python train.py --n_layer=13 --d_model=256 --n_head=3 --n_kv_head=3 --head_dim=128 --d_mlp=1024 --vocab_size=4096 --activation="tanh_gelu" --norm="layernorm" --norm_place="pre" --norm_eps=1e-06 --positions="rope" --rope_base=10000.0 --rope_fraction=0.5 --qk_norm=false --attn_scale=0.0884 --bias="none" --tie_embeddings=false --parallel_block=false --init="uniform" --init_std_qkv=0.0383 --init_std_o=0.0 --init_std_up=0.0383 --init_std_down=0.0 --optimizer="adam_atan2" --lr=0.00123 --lr_mult_o=1.18 --beta1=0.9 --beta2=0.98 --lr_head=0.0084 --grad_clip=2.0 --warmup_steps=489 --schedule="cos" --final_lr_fraction=0.0 --batch_tokens=65536 --seq_len=1024 --doc_mask=true --train_tokens=317900000 --steps=4851 --dataset="wikipedia_en"
MLP neurons of a small language model. Each row is named by its layer, matrix (up: input weights; down: output weights) and neuron, and shows model dimensions 64-191. Each number is 500 + 40 x the weight over its row's rms, rounded and kept within 0 to 999. Numbers have three digits each.
After each neuron's rows, "fires in" lists the words (lower case) most often at its 100 highest values on Wikipedia text that the model never trained on.

L5.up163:467468511507542479500465519480546442500467455560448476521499490489466502469491469509529488530506528501512480553508412477489520451502531543481494479466491483464471506455432507453436490464483439532528491556508490454494540492506504531471509507517508470529501485415505509521495477534510532484468583528566484467583535408483448514524558451450560430517528506527467446480476556488525541503487
L5.down163:420520506422537531488490494524514438467525468487471556579470456496541500505489462513521472456512485493521463466539513513495481451517468498523485521546465518557498496508539477472497516471534412485471466510528415490523481476490537498520529439543510532510469463460493544491466486548476496518456576543548479528524542534457508487519440428450449502462496494481532453459498603493535488483452
fires in: "of", "were", "aged", "had"

L5.up542:522509546535451520520479417499405487451508507503481575530488535480573490464515446471490473539487451432490524631397438509459529468579459530507438520482545515425500484526471528583532463475462541516456431475448471534433508513568544520491552528462454529545507505483417482431520517513555509461499471509450474553543574554482462465482489488483525552589550440534513421523532508454515507470491
L5.down542:405507508508515487520515551447433558497539562559514488519463470497457448542511440510509482531472521553527533493519563521449467506562538497505459600499530530517484559438516483522501462533499552497492533558480454565426541493470496489552553495533468555493523398508529424497496482529480470483542549531502515467422513436499556471467490502480479439465519575481442517511500497492476403533508
fires in: "which", "review", "that"

L6.up133:458445552524524577480466513504492502405514504473448568575391415529435537547469463501450487559474481498522491517481376559432540455506496530496431554457519480461450533504490474514482498463572458491568532552510504502457587465488546494492524471539470537487546479514450491516569530494548505512527560480492450493491547523466508514495471462487452559518477487540480518459521442413563490511460
L6.down133:517522530467506583531444537488473515552472455530479543477501482529494465545494515452506469503542561486510583516497431434493433563543561470487508575481525521477459540447481508550502508464528528493509582495458467450522503470465484450459476509430457517486490527530524450494536462537520484488636543499510485505498486455517552536512545512449440465482500458567423525497489441483506560551504
fires in: "has", "it", "had", "which", "july"

L4.up908:538488525474503576509456551406486516525536545477472460518518465545560508521429444496469515566449468529502516490434448518456518477485551548548499542509430533429533529465493450536486525492533512520475532523455511525593449505488541381515523504496460480410514426456476502489538563494527509533479452447480523496501548520492521453500571494462538524492489477546440445443454491518438526426429
L4.down908:455519548442523496474506457485476502500495506523536523487484501521542495516516525505398499485488420511495530557402483545548561550517537488488490516456489521486431481468481536576419538477473413491537489511511479474492499435531523463483534491533525503527521397533533482475535566553536454579523436482472515482480480457455504465463535488424495536513538555563496476461449501476613526462496
fires in: "that", "same"

L6.up502:538446513501510492515425481529528482459502459483543510576533445476495431494494493421592439476462514523484438513456529468527515472524449459482495473516546465538509528568507494457480463514479518490476526542514509468457551475476488500576486432408520487464528560467545502441526520522543590456474490494455462518474504523434510387529417520548567450472562540501464439513572572437472551454502
L6.down502:481537479536574550544508506492523449497536545488475494456465482463556445445443515510434511507496426468500513445475495487529507560451484459505507551524446452558511489465460617525481507530508469460538454377527535493500478440506568506513582536512453576523460500492517488520495553446531491487462496433540446497562537515516501539469609477428484534492491514473495540512429553533492461508401
fires in: "of", "for", "civil", "such", "world", "united"

L10.up294:530415525492477562527411452500519500449472493524506518485478524524461475558518447470532500514517466530531472500483520496496482452465542448468461498504472474441523496512537477574516555431470480504500499507448498540590479510541434396435510491486482474475503431488441562493458543525524510490445516459534460451548481514441467495546526524418560481509542453550463514495505561526519517421432
L10.down294:458502495565569457555493471442447502534554523521522568432479569463528525539511450477474457544491473531504481505604524493454479537519442453488557502444448529556460468522501508528465469520469515482541481445490494549625538521508465437498548535491488488536455459452442548577512500531471516547518488465539446561524540474546482449543514504468455499474481464525509567497501465524483507454475
fires in: "they", "to", "would", "that", "could", "t"

L2.up986:534519517422495480510479563527423514415458505487497512607472453451463469507421458516554489475446489481541436523483486526513464457444508485512506493498501506494514532537508524497420544493498493463455534510527463501512457548457568492553589444501515487543463562431519439486433504500581504476486524431524459488482466582394454521495464494524569502489489536583488505401523563538495482508522
L2.down986:522487483423487537483499484524526521528521513541464506447511511457492572565450511542476538485546396506578573503476460568481518502589503473464509496537497518476415521497497457486496526525539561472514452465491546498472461452479437520551451453555500533475550453458451467460482431556572528503559503447525490488475364479484477460491466480537491532480536517467523501489522479435456582459513
fires in: "in", "of", "to"

L8.up770:470460421392502502556530551485516479550476452554495485517484378445517513525512521546524493463445440492480479511506475565493506454482504492483506504478429516484474544450486509459524575519483492587578512481487528463526475543545552516443527450508516508509472524484481432517476542522545496487520511487515535497492509492522519511468522481415455421576477471493407507465488547509560405490401
L8.down770:434401503513552498498495433457438466554509520558502538549536416506554466475455524493449528502497575589511505474493524513557498480510464539495498511430475473523504502474501489506550500494452493484505529466502542471476477541498492553506528444513590607508545542575509466458465466481521398536453397473512510449546475538484458543514556560480484430505527577567446521497498513513485499485474
fires in: "an", "another"

L4.up991:492454479442512485502382500528497492485544475545491537536500466490469461437517484407541476479462476509523521487506532567488468474490414516513482502471428429479456545554441481542509459518452421519509473441494502434453492598560470488486543493481440511461539549457462506483469496520513470492489550507541431463523556496433528404535492451482520441592578487496433441470578539529501453468467
L4.down991:520526483447479523555536457464515533473515460455496557513513560421485512548498534463534545453452472435518497540537464559447434495488454487524444507501440473506503543512554464519548566512554444450506557489526542438442521501529443491467515467522530437508522472476582525439522480551527506517473453445481521501479482486462456508511484450473604516541577402568475493485542516561536501490393
fires in: "s", "0", "c", "of", "approximately", "revolution"

L4.up942:482500482584522519486469540511457497437443523481534492509427452504442575520548476557584457541506503485499442491460555495538497522500559538572492520488495567483483527470448525444462549508476530503570509534522507523480471543519556465476483507501554484468543394437533479457467473598508491451496489431449504526459509525481531541469513501531553503563500461505504510499585559458519445472526
L4.down942:497558466510515503544547571575510454461503539495514450509521485478486495574480434541505516421560493488522531506478538523485552525492513465533522481552472506500397496491483472515468480556523590478497510561489580541530492488486481409590498549426483483479466489480496486485405455490538539547483536427514539534474520496541477491554423540543479493531562516479558509439522478485526428501547
fires in: "at", "to", "in"

L4.up602:498535469476479493523417546555497486512511556541458422547524487431460437512416498426463458530442461507519468494534408463534518479517505427442482555490468543485444579536476509498465463467482482520490510450520554454555527494513479496521546496507465515489468574480465438457467524465525525458398511449523405486489511513469482437507482535534473484510497545488506464432527508480484486442421
L4.down602:445515505582486535460472425492525537460580562509510589467566501560483546492441460530476487488434467483522547541533498518523530529486483538430493454470502516558557540510457455508457509450471487516479526416517507552532491517502465500500464458448486465549548549540491526455528472454503556446503492528484470496533548464472511516470503450523404465477519514462497474389559449514547538458401
fires in: "of", "sir", "el"

L8.up81:460492540494561493428439488511526516432519538491409557538469498431442478488487478538534518512439473490516506470493427541486533477514470508485453514501478507455445494529473547494415505505568470545519471441428504468483479484516544444448492528472514529574476510497518476493457504530567464524459515468488518462526528526455504541466510442507420543541539489518513554443511502523553462511536
L8.down81:476515445430412524512497478517535465592491466517547451501488533440585546479462513390492503475601407558542436453488516528531516460513539529534464457501617436438403479482536545535538469494460608497520492525479552472456491479513441501553488466524470452482495542480472577484478457498558500491524507464499513462480495538580462493457475474479526518491429455538493475501504496435479488565532
fires in: "is", "in", "the", "was", "of", "from"

L6.up1007:473459493481477544437516489410500455557482541508516538484480476507518501538457549497457569568483448499535534511518407520534554520498538558549479515536520488499465500478473454515525464407492487533463417500426511468565504542467498463539534450517496467523499462448510528476532572605539455490572562550541494552568475474434552523468539466472492451495470538466427458482507509488544438477506
L6.down1007:575538460555514522475491528496507469434501514474510506475460510515469467484538514539557512485484395535476540503441446496569522613477484569511463506518511524508532515527483511522521544507494503469475513519435404526558466405505524490502502525542491522511551487464520517538489477514519527530473506472518513557571521475469513508485550495456489500444548464517565500430456498515528506465429
fires in: "which", "this", "it", "where", "that"

L6.up350:513483482477414495466470496536500550463437510541441471517501481499500510444507511491530542567479507514514491511414503518488541523489443491497496483508486482445487458472442467439501519450478508511466491519478514491468412527507491466479462496478524402551501489516481462521527557499529520458525497432496480485554514475466577523475446505567504490542538503433520528502506529566542490512469
L6.down350:460521450449441545466490514512506529497501471561521463495540448470500477521545488505530489518579487491568507401519519511389565494527539471439541542539470535471536499521514530529533566469412550531469469445493535467557458545515456467447561457370491527623477489497484467529560523453543456430550481482513483503525508462522557487465482573448489429500485496449485540477485486470474534491454
fires in: "by", "after", "from", "before"

L8.up333:466471539483527477468557482458520503487483457505477494540468500448552500493431448507503459565476564509479518560555456603542563499453469518467448541441514465485445511502502593461429497511493504568519402442451487524480484552456541519474475440492430465510454472532478436483535498554557563507432525560543532507614505531493478478440499500516484561517546480638482464492600490501507551459577
L8.down333:510534478468511507535523513457498463489557490461507474461483507497437486492471457554600440487529493543479472460520515433558503504522599519486495461508522511535382475528454489492513530458441656490587539498512505524496497475456499433541573451572549510489461489525521544479536459471493563494538484471534510541517515531458430534506544470479568505469535425491493467501459467509383518555460
fires in: "several", "two", "many", "numerous", "various"

L2.up963:477452576472531516427473517512499491431580481533437463597487461442517517521379453557438442459460506432558460461493523458471472490513480502434518631563516517481485484496472499530465517536433448509453530455483422509456430515448529526567515517465464523493511556425541474529438542449440488504505560499548450493488501525419523468510553455516530540589491514479503554456533504511553521435513
L2.down963:536550450465502502503505522505560410553456565451508435474558468597522482496544497554428476467547522493509543511442529513509462497505483505514518451508451527510473538544538494533490511477512510526509530570526529535530496458531477389531565496492538485580540486507539463532564397511554465568520507497544500535506470501477491531489434483511485483351509530509511525507528471499485489505512
fires in: "of", "in", "de"

L6.up213:427528541527486513504535485390506446492452548563544475566457483533518512491446455472434558488486538460478463483546491443525465537468530516472456544476490500511508474422523453471526520464454453481517495480557495472514460537551539537579499484450518458544577405534474520501519572546549477527399471540525447534560545499503484456521539453393451494578488463554419519443492514528519498486450
L6.down213:506488536532575554585523527513474492510561508505544435454486417491564529406517525503478538469608442492473493446477561528493567472415498456543600471561488493522499463518543447510504439536444482530492599449475559474523514547570502424497539512550529511502489465450479562490500517425446429470520532477527484483484457528490527453446472513528528502579498521423508485485510471523460453458516
fires in: "it", "what", "but", "s", "time"

L4.up810:550492549515494537518496427435481402466486524475493541559495457492565451535516471489553592506454526437506505512438483576504506466455525528433523518546482538516491419524519495462469464487507523474494432558529399467555496546468457556483433436465554491528481455484545498463510554465543577533523557493529484485470463549474468453502540507472511430494489497507452450473518510533524460466450
L4.down810:498555533499516570497508499492452571566538498529458503559550518527517477500508498502509555472417533491455448555462490578457517482500535479443557534493499523561486442498453486496510501449454511495485522527579468510511484498494533447544520459482532454459446520486493495485443519501481482534506533473573484492550510482570504478521522482468480509508481510568440563509590470519485530486526
fires in: "film", "series", "tv", "episode", "song"

L4.up501:471429468463528496486511437408519490514518486527516446535547477508581558533471552497469478462456520501511531444497469570551457503504547564534436523472454514495443563429484492547499520498513447608485479448533484491560411551543448510544513413472520509497483489539412502490483497546546516419499474477485453453544552470500505534543555455404551435489512457481488477480504542521531409461411
L4.down501:443407454495497500561566427457472471498467460495474456545517493509577530487486532531445485474507479530536496460485465567564498511444470511531454517405494484545439487559465524506490521504497453512523524488491539476528378478507511484498513497508544572518548520515461427516524492500580489509546451526531475419548520454526451548481519529483495446459513497463463512485491439451598473555494
fires in: "an"

L4.up129:567448446469498477492521466549444510524504498472498503546563510443493452539454426438548439461452467470520475472481519610487485490543472502481475492526451510485455507525449529504494455526441521531454574526500489472502545539542555531465498471456438481503518513464403501503410553444518550439491547533465520505466556469490509485499471508519519501526513527570457463445527485463531488558476
L4.down129:429480535494513487501546500463521497487494516553527487468471534540550515471458497479387546560458466526471530471538482491545554457496496435498485444428494464485486501481471486557510485449418506540527449540471538506403460580486472461507465460552479519474489498450459550452495498510486457535542529528416499517503519493548479494535534464480530536436533525527451456516518553558499476489533
fires in: "two", "such", "several", "length", "of", "about"

L4.up386:546494563505472480448518546470522506482482514573564434617508487515575532501430469482512578536470508469481450474467514530512454418484499419450430523592466509473495477413458508528487486449467529482524493510537452469573513512526480474517484455453465524455456469457538508387537538555496586515502506568512529520514567413527440489577525490543529529534523506504504411504517543437517483406512
L4.down386:452501517536525408461515482506568499431519451539508499545534491522548493512536498524537556472502532438499470499528543516489517602519493434455512468397552495560498523376515453457515468449434500521470479554483485505533485477543514488496499523513600518484501496471557486481542542537507476453506525537526500562540466457575533477545562457575483484492515538540500514499485476522579412499516
fires in: "film", "named", "notes", "designated", "channel", "renamed"

L4.up257:512485471503498554488451508481486420399457459550475541602483503539462461516516400370536498484496512557465450496516463531558542483558537497511429468512437499455499476521507485534441481517491460520573446513501506513519438547561569464453500537503464527481528444466517469472468467565460500419407460511504521545460521478494483502430493469450569439511532464493499509454482571504468542483503
L4.down257:492571480496518417507535495571423507531473492577485529452503486443540479514442437479521500403488457531533434510504391554501584478597520455519460536513539474476482490479498543439503534515431514503569427557465550540528508548519514460596461513450418536480512462455575504480484469512456503496513479494530491561440435507492504517500512509477496519548517529558466470448509463457520454491484
fires in: "at", "to"

L4.up109:502555469499456445495544508507545502518492482519518515592519509420528514420457404443490466471439557470549497510495523563499525467475453495519563530510441432468529496571449538458498495565456508493477511403535514387501545499471520490508507469486543467556464540490502495468500542502503571451550471480510419431539476478432515455509427531509557483550518509474466479489512537539547506530505
L4.down109:462493447491462519526453566408526515549504521524436551521468452456535478575490465518420538500560552471567485444450465539471487524487611468476486473481484516497494509490539485471455497550469544509524493537502493499501401478512425495484483449485527417511513523530538516527597493506496449512480481434526537496471505522476503472490443496512445460515478555438507565522511494482538498541459
fires in: "by", "from", "s", "academy", "order"

L6.up522:486437486458536493503537600537515444423459524450406534467466535542432469475452440533579439487486421522517518479512496483464493477444532474567420477447517493460464473549434505523422532531527492510547438418519493503445452532570523505474530512507484449491532530470565423472503550501493509448490486502487537488499547562540515549434462433459511470536466525509442456480565531504534445527507
L6.down522:432506524453476435522513433507475466539523469515412553614474520546552514517485525484460532536534532486607461519372532462445459478495511521490435526556471553503528507481462528447521490507478476544500465564415513508559543503447494479416508480572503497436461543453511496530483418536549507442472546500489518547554472474458436519473514446498478518538505514477489518555483472475515545457542
fires in: "in", "at", "was", "the", "with"

L6.up94:554477455449456499542485481511451484532486479543498551579442451441517462507502510477533546514489457483517558525513473550511617511425511525476475487517460494436526525427544493532494472551462550470519458562493467525550523545454474567553473480445530514549450495425475477553390503495582538517422517442437480557569574455455513523525522522545498476554476529584508518476473578502446441495487
L6.down94:424498547542492433431464477486558556490515533526542507486505511529514520544540534561460488535462515515463509579529487442475537475505519445508527492544472463522453524496517557496468489443391500535532540471558518552532508467540540564452569505523506458456482441571502492450559487541501553511582469473562468448497459424535504525513527439454545464487494506396478453466555474522528540423524
fires in: "of", "many", "several", "1884", "all", "particularly"

L6.up770:578464446513503521498517503520453486495532529569450486508529454539517464489500524450540507499462476524541542568533454457523572434527502471496501506541407487509475534481510498506527525492478482584586433452542491411468544566531534521418507438495469470528503514499479460487409481536462536477408568529515454439544508466450478471534475494515568525518570499526479499459505571532496536428551
L6.down770:493456493499522508514478476463488484454528460534465518509526473456525488455462486467559550513510493546483527511534484584511508455546495524487535523524403479475497541485496479502510528495518400504527504486521484496502514570539488498504509398500456469477503483488490490466429552500531525472473565499508496468510497482427468409484478461536512505567546496536435483482547572508565482442482
fires in: "of", "united"

L8.up362:505488553498546460527431466439471441452489557545457480502526420498432466457450468489582505453514517517481472458548415588537569414505519556426502507475493470454540447467516469522486539472542505594492551498492503493528488500528547455523499491458560496536450429502434450493518498468566616457447489482486463457474499521513451542487433492532532435568539457533477507527560536547500457492565
L8.down362:441499580499528431496527554476542470460512449479468507453526590416525489521511427426514486490508494540506563531467450432539541533518525491473471471532468515452440499479508438493476423539492536471502535529528571526536514466567435489478485482429554517471505459471521496521468543541536453472498550530526487523471488520511592544486486483486606547477528444460555534434503542551508491494468
fires in: "and", "but", "with", "of"

L2.up264:559455540442491441519463565500431543455467504539504498553561455529498450469467465424548455484465507497509522489475531509504533458526484514452481534508478425455481495500542485496536529469434489575535451444450451522468494523480532537488561534473474520516504449505511502509442549520532469528491523498535456455499496545476480521560486464555450450565539565557499523512508576529555541455566
L2.down264:514490537441516449510511539441486510530474575519491472474471539501499467488529473511482518462388502442488502500462512476562493450488471532428448487512506492516500521531481396498437482512465613496485457465456535557478490543499523492563545498547532541525468490573568525471512532539554448503438524468523563473535474510521445503475452557484480517432470516513497508606554466535452539532481
fires in: "on", "with", "of", "2", "to", "from"

L5.up973:460521549519523518513485541455526479468492465532493548517426505454485475496512428463531458542421459490491420519483454511545558441578475520437484510521531465527495480517537548456496423564468501555488432515469519423527475533506531556525521439372420474529478534497532498437471491472516497448434464512557533485478492479510468502496577465480583539499480447524498411515534451482502438466502
L5.down973:549490475526557524473575485452487463525532428545475512545460488533476491473457529437561443498436480526488491506528439478512522519429543569501531530453550487581399530575509551524543494464494563526468510499515476437571568542503534499480529526510508496477546521530516468507489544491523465564463467491522427475559520425451487480539557486437560496498553532433478417496559476512457440512476
fires in: "such", "other", "of", "personal", "several", "numerous"

L4.up101:448418555496481504446532530494485480523482464516474580519412532501563497518497500450526538512455424531480548519485467504566562472471436525516488476440537469470460516468490477435485475502550491493479437512456382497500476605555569533554519467483470506538510522455507472485406507459556525504443487559529483515514484512479495484482449476518544469492538383544452478451516571484529538479536
L4.down101:418549430460518494457578488471462585493509476486513494468454508460534532477498545471516573451471496541468469504465494471487514557535502491549493531492556425538457514522531594446449529526452511501462416523525415517501492532488520465514553578462494543480533438496446421486468466529519505499491551507573572475519496488513540513466563498507473466537567480442477467454499534534517523446512
fires in: "all", "different", "several", "many", "various", "or"

L5.up757:466516480551544496501527497505456415530523428559481426571482518472434522478548529482521495508478534507559464446569466531483488447586530456500543524493532469484482503484467510406497526441459482478465515524534498454522540520499526407514546436487542451499459453499477440470546552499541503461501571509568487433506443541445437491495547482410512482517451491519505574465513518462463548489445
L5.down757:443490451507533514405498514521469436560522457470446482505470486456518500500530468492477561493468464553529503508524550487506497482612486487466555487507423506521492556559526476473521418437484397503485477553548515482548477490484484427493498567495486507522428516468496480486528511451512492532505542495514499517439521503469562484425545426452521475460495475481501517504485563456554532506446
fires in: "of", "ft", "aged", "shot"

L2.up389:569507507490508457530383525454545429508501505471436487499588452493509452498455478478485439519429466537485519458529460513513499500495442474484454508470440452482517532474531433509523479530540501561465520461506540514503474524505520486541508475454428495563447486518447544522544467467559514485498463549573418438499459509472472478526532501539524533564499549533453461461451548546493480409404
L2.down389:477534484451538510522484473579496415484481569526501539504520488524488502513503543443559501484454462527488504473452500512573477436481513478486450520446565447535522557537520485549506483533462536476491481463528553536508595504487578491515507470558445555464505438549443461513543431472426539554487513508579490559488508504534501498552478428529533557489503518482456483499542550560418426505451
fires in: "of", "became", "becoming", "resulting", "become"

L2.up341:478427505543428505493471427453476476520543471479482528504446518499625511496550466396518475520426462483484532577503509443502536478511439459443457530543503506426483505569424471488516413438509454480432477529560415466468474527566539511547536505519487484519463524512474512489481486489435482463511468484515448469460480557489477496474507486540557504544535528525486499507456568540553482456454
L2.down341:522453457498496529412506457532517516530398501524482499510533467538519531539542478514454495468448453472425505511509495549515503561505409480490495536491461443546502568531475566441480481495503469463549471521441454581564463529449550538481495467508434486496554519455507446491431465495502441543535532557531554496518528525532643559487464548535496472564515463556488540437510545582491435483506
fires in: "music", "best", "musician", "pop", "s", "series"

L6.up681:491544557517509444397509473397485463477520413484536497542530539571494487384482452491502493547445518502481501522495457488564535468496524486503437513531483461487464464461386418456525543460509474503572491496468469487529449504502552520548520548510529515530551527483502508453532484471533503503443523574478497444536544532465459474475514525396497471493470491404445426532482551486576470460427
L6.down681:471500532485484593531477508439533509472545499488534543490497485474554511451551520489467484438426544516452458438546483543492509556466519551498439576477493487584500568541568517519523506482499537473514466570457444505530525513536478520501541514521523511405500469475431453569466494509470504568457488464453479479545580434600526513507562576489529541532472557533454505459508496488469459511459
fires in: "time", "there", "other", "it", "opposing", "war"

L4.up260:510515434454433448480494496466506536491505548500535549548480502453490500489426509438543475477517438488552540503423456479517515481453486451497459504498538529479481509553437442540530539511481500483540467445527464495523420586526438563511549441483514517476466475522562478514593484560445527460504540498513529441474507578480457511454461497470536435588424501441499514437520525551518576468501
L4.down260:473529432459434448477506569507518511547487467524490478480471513467494496497454556537505496478484474520495528539451487444427477472488490503462430523499527445451510513584423510465534521450514595510582455487487555508510484519561424466528479512490507514523440499539558506570640470549540549524495485477442537455479534447571506521538479546457506505488413488419496467538481506473541531494495
fires in: "by", "j", "with", "from", "jeddah"

L6.up741:496531539555536501534506465375474437445497442549492565544460477496455558425463460446523468572492428478518452479518497479509531484611510549474485477547477553496488428476525525478528425533494449516549488557466528507463524467513541506500445434454468466544466449525520414462530547538471526500490530558511467491516583496437507475475517470411495482496505491575444487505546501554514451497468
L6.down741:521507529508506506494462546519456434561507521504510517509519505526483474462455487473461544409504494410515446518519419577526573475547502523526536467546478488544428430487459496453528538480571539466545519483474464540453492478511585438511571534479497468458491496560507498481432462504448484521508509453473485500434456504501520523470543562458483575532495497516508498551519475456423496518547
fires in: "but", "of", "and", "what", "hot", "2023"

L4.up1010:559477518467437440491573504496410498503501465508505567554479479424585536441487516497534522519524453485482535562593568448482571462521422439501460473494501444504498482534500454476493435444462532487570455516460520464447481513528552542598515491453488441497492540442517438486521497524507492485435495541516554437475461432451481488558492490525563528520481428521400459510439510496504553425515
L4.down1010:480478500509521481474511506559518520526523413499514471522464501533539464476473516471546527392474500526589506518517493535473626527516544468524397484485545459526391495519583521535570530477464490477459461480443499503537548460500537488529535463472488502529482427513531431465467490460497458517452443460549528527541520559524537481523558561485484448502545405548486430502442563463483508458438
fires in: "other", "several", "many", "various", "associate"

L2.up147:538503522520438471532519438482492493533474457538481499522571477492455499456491482439564459471466582528449421462477492499492565519473511498534547492508471472382452475546460509413474464489524489504510499474547472462485463557563448503490463464416533480587468538479495516496549483508530516458570478531527430399537484530509508542474429506486603459530594447519485524468526529529551525485499
L2.down147:472564526504400544589473521540494494540497481469448488528565494437496487514517459486443467467497516473504478453484483519462548431483493507440502483523458472487518474519445485453507526507511529479452545499494627470478482494586471519508516533447493512598509455542551443504575525495522462534516520477468480542491528542498522434463424594502444481534433490443536473468497404411501574526449
fires in: "by", "from", "since", "after"

L5.up436:544546531473489538472538450443502552514509480532503503460549456506484483516463465475508571513407480490530475536462442522518500518472516466509469520475498563465547570463450460513496518429494488454551511549499457453489541572462497471484500495522532507434434466446508488484545501593564567522486483474436441535588553446482430479519594523490542430493501491493492462459475462464511457467418
L5.down436:508535504541491501524513536475522489494473508487581495542516476484522514535512518457535479463509483466533529542472496513460512552509548459504488395498496570571512516465524497521410462469427474574518450475522443490548484522481564455418513482506499474448440521474446561544498487518508439488481551434535491458535471504492510491455585453461503509479457613513514544533490488491514361506499
fires in: "it", "the", "channel"

L4.up111:555475504448535512559546515512521467513559482519454515547554424487500446524435451446511511514467508457524525540575412496447529452510494556418490537456482512482438473515465529454512431543436486523531484465471439466457518505498508568514536509556532465491463488478500466499483511582503515518485517575533469508487510497355492476546510464511495448541509559524479441495499496458516454442427
L4.down111:556487493444468527580488418493590531510541495420387607509441486472457485462534541441497577504472442499541489460481459449506515524449514525474510485504462556526490518463534542498530523503420478587476558490563434564493522533473493495503515496552501477512522489513540487515570496478429489439485549491506483511406547482531507573472467465501512479469480599570478474515443482465524557530465
fires in: "of", "led", "sold", "soldiers"

L2.up339:432498500485452511480439444473551520476498476511481572581423540447517495548471512463587524543497525438506428501488500512522537414481492525443476492486508490532508471499565485554536452450520482485486469557506476482514528519563485499479476474474490595467443454439543457468495531490503454470566499477498472524547594595468425513433443529517473552535454520569474477436475541536500506477488
L2.down339:528511490487537420540483458471503478481506527518494506474479516541489401421487518488476404535484531444552438501478522522546503525532471492481483447507508513531472499472518441580542524518489544489472506522610453512476489491567600492493469540477483526531439405507501545482500572445498489550543491472600470465515395534435535516416484515504453488504523541551494444576542452479538455450544
fires in: "film", "video", "track", "like", "view"

L2.up896:523422565557474526550504425465500437392539473531499520564615491527515433540474456453569515515443508458500537526428490559466483445485559475525457480511447551468515548516450502547519439471461538471514451486500433527517527537449472466472490460598449536459470426463511479486503543444463562475552536484460455449461512498517451499553501523518603455501497481540464436540466572568528418493496
L2.down896:595523458491519586486540466507454520453524463543502447561547507555469489562474502514415572503424524487463465507478533492513461447518542449455446449487572566448535512525474495493524483488415445530496505434483412545534567494475527399531462440442512505504509532469557406472535462512518510552496559498511533500484500471543502520522540565536539469514488522479564480517480480668516461505453
fires in: "film", "tv", "musician", "bbc", "music"

L6.up409:417504511490501498565438490447517475470535516482456550571498522466456450482524424450536436520502469501550532511473464560473479515536485553538460526506538481430463456499475538499459432553632511492518456482526513495459530445561487472462458492492434516500518504497521475530527560534497472503424511505459492519503533501491516498437544511485459513545537529558490540523527534479544467447447
L6.down409:503553421515539464545513417496439560528443492527529542478515600511461516510496523522492511440542493507559491522510495402520462483537538513457513477471523479456512507475499543479493453522473608502553475518437574513478548492555518418466547404504476587531469452476526531562520531452509535533546537494506459514496478486526490503436437480517476495576421520469407568517542474496525535474480
fires in: "that", "they", "who", "she"

L5.up756:438509488458440477494478492507494465502570531490483542567509484504538551423443460505472531504449522548559497482471470485550503473471488531550385580469516579467512388511474544577475539456467472517487403500478451492488480474499574552573526526451385523523440447482447429521522550538513549444443501463556522451509562492486472439524534467524573563593455463552510502449540543508553537483457
L5.down756:521565539573498441526555514493430547472524473440497483532490529569465465471425477513557538441523505485609498546496541470478412526435483524512581503470454616488527503511452512498497552523486527513502471576513419502509504475498486428499469501506525490476484487524524491474487513500489460511503507491448528479470514470518464469478511483567447552528497498468519473471545564416531470511383
fires in: "of", "deaf", "de", "derosa", "biography"

L8.up550:454513536480534509445486456479499447507512497467415507559495521485512487422427470479512466535453470521544530551505410470527511565423519515431446517487503457527454553505439532523435484490568497543473503510496505512498472446540554545542537474486481537553527532452448523462448566479571485505446467561546480517564515498442472528498522504443540478470470487553487461526544508496504432425549
L8.down550:513486513487495450531503467509492548503510425488430482467480456504429502422531519522552485531461432550506477559507545459472490525559498555541476470463527485465571523556536500483509461474464580447529552521503542525537608451457460491471467535470521463514518530531532545546526442435497483560462494528511543501550481517489410488601488534471572489380448538564577495521491493499382491477483
fires in: "a", "all", "some", "several", "its"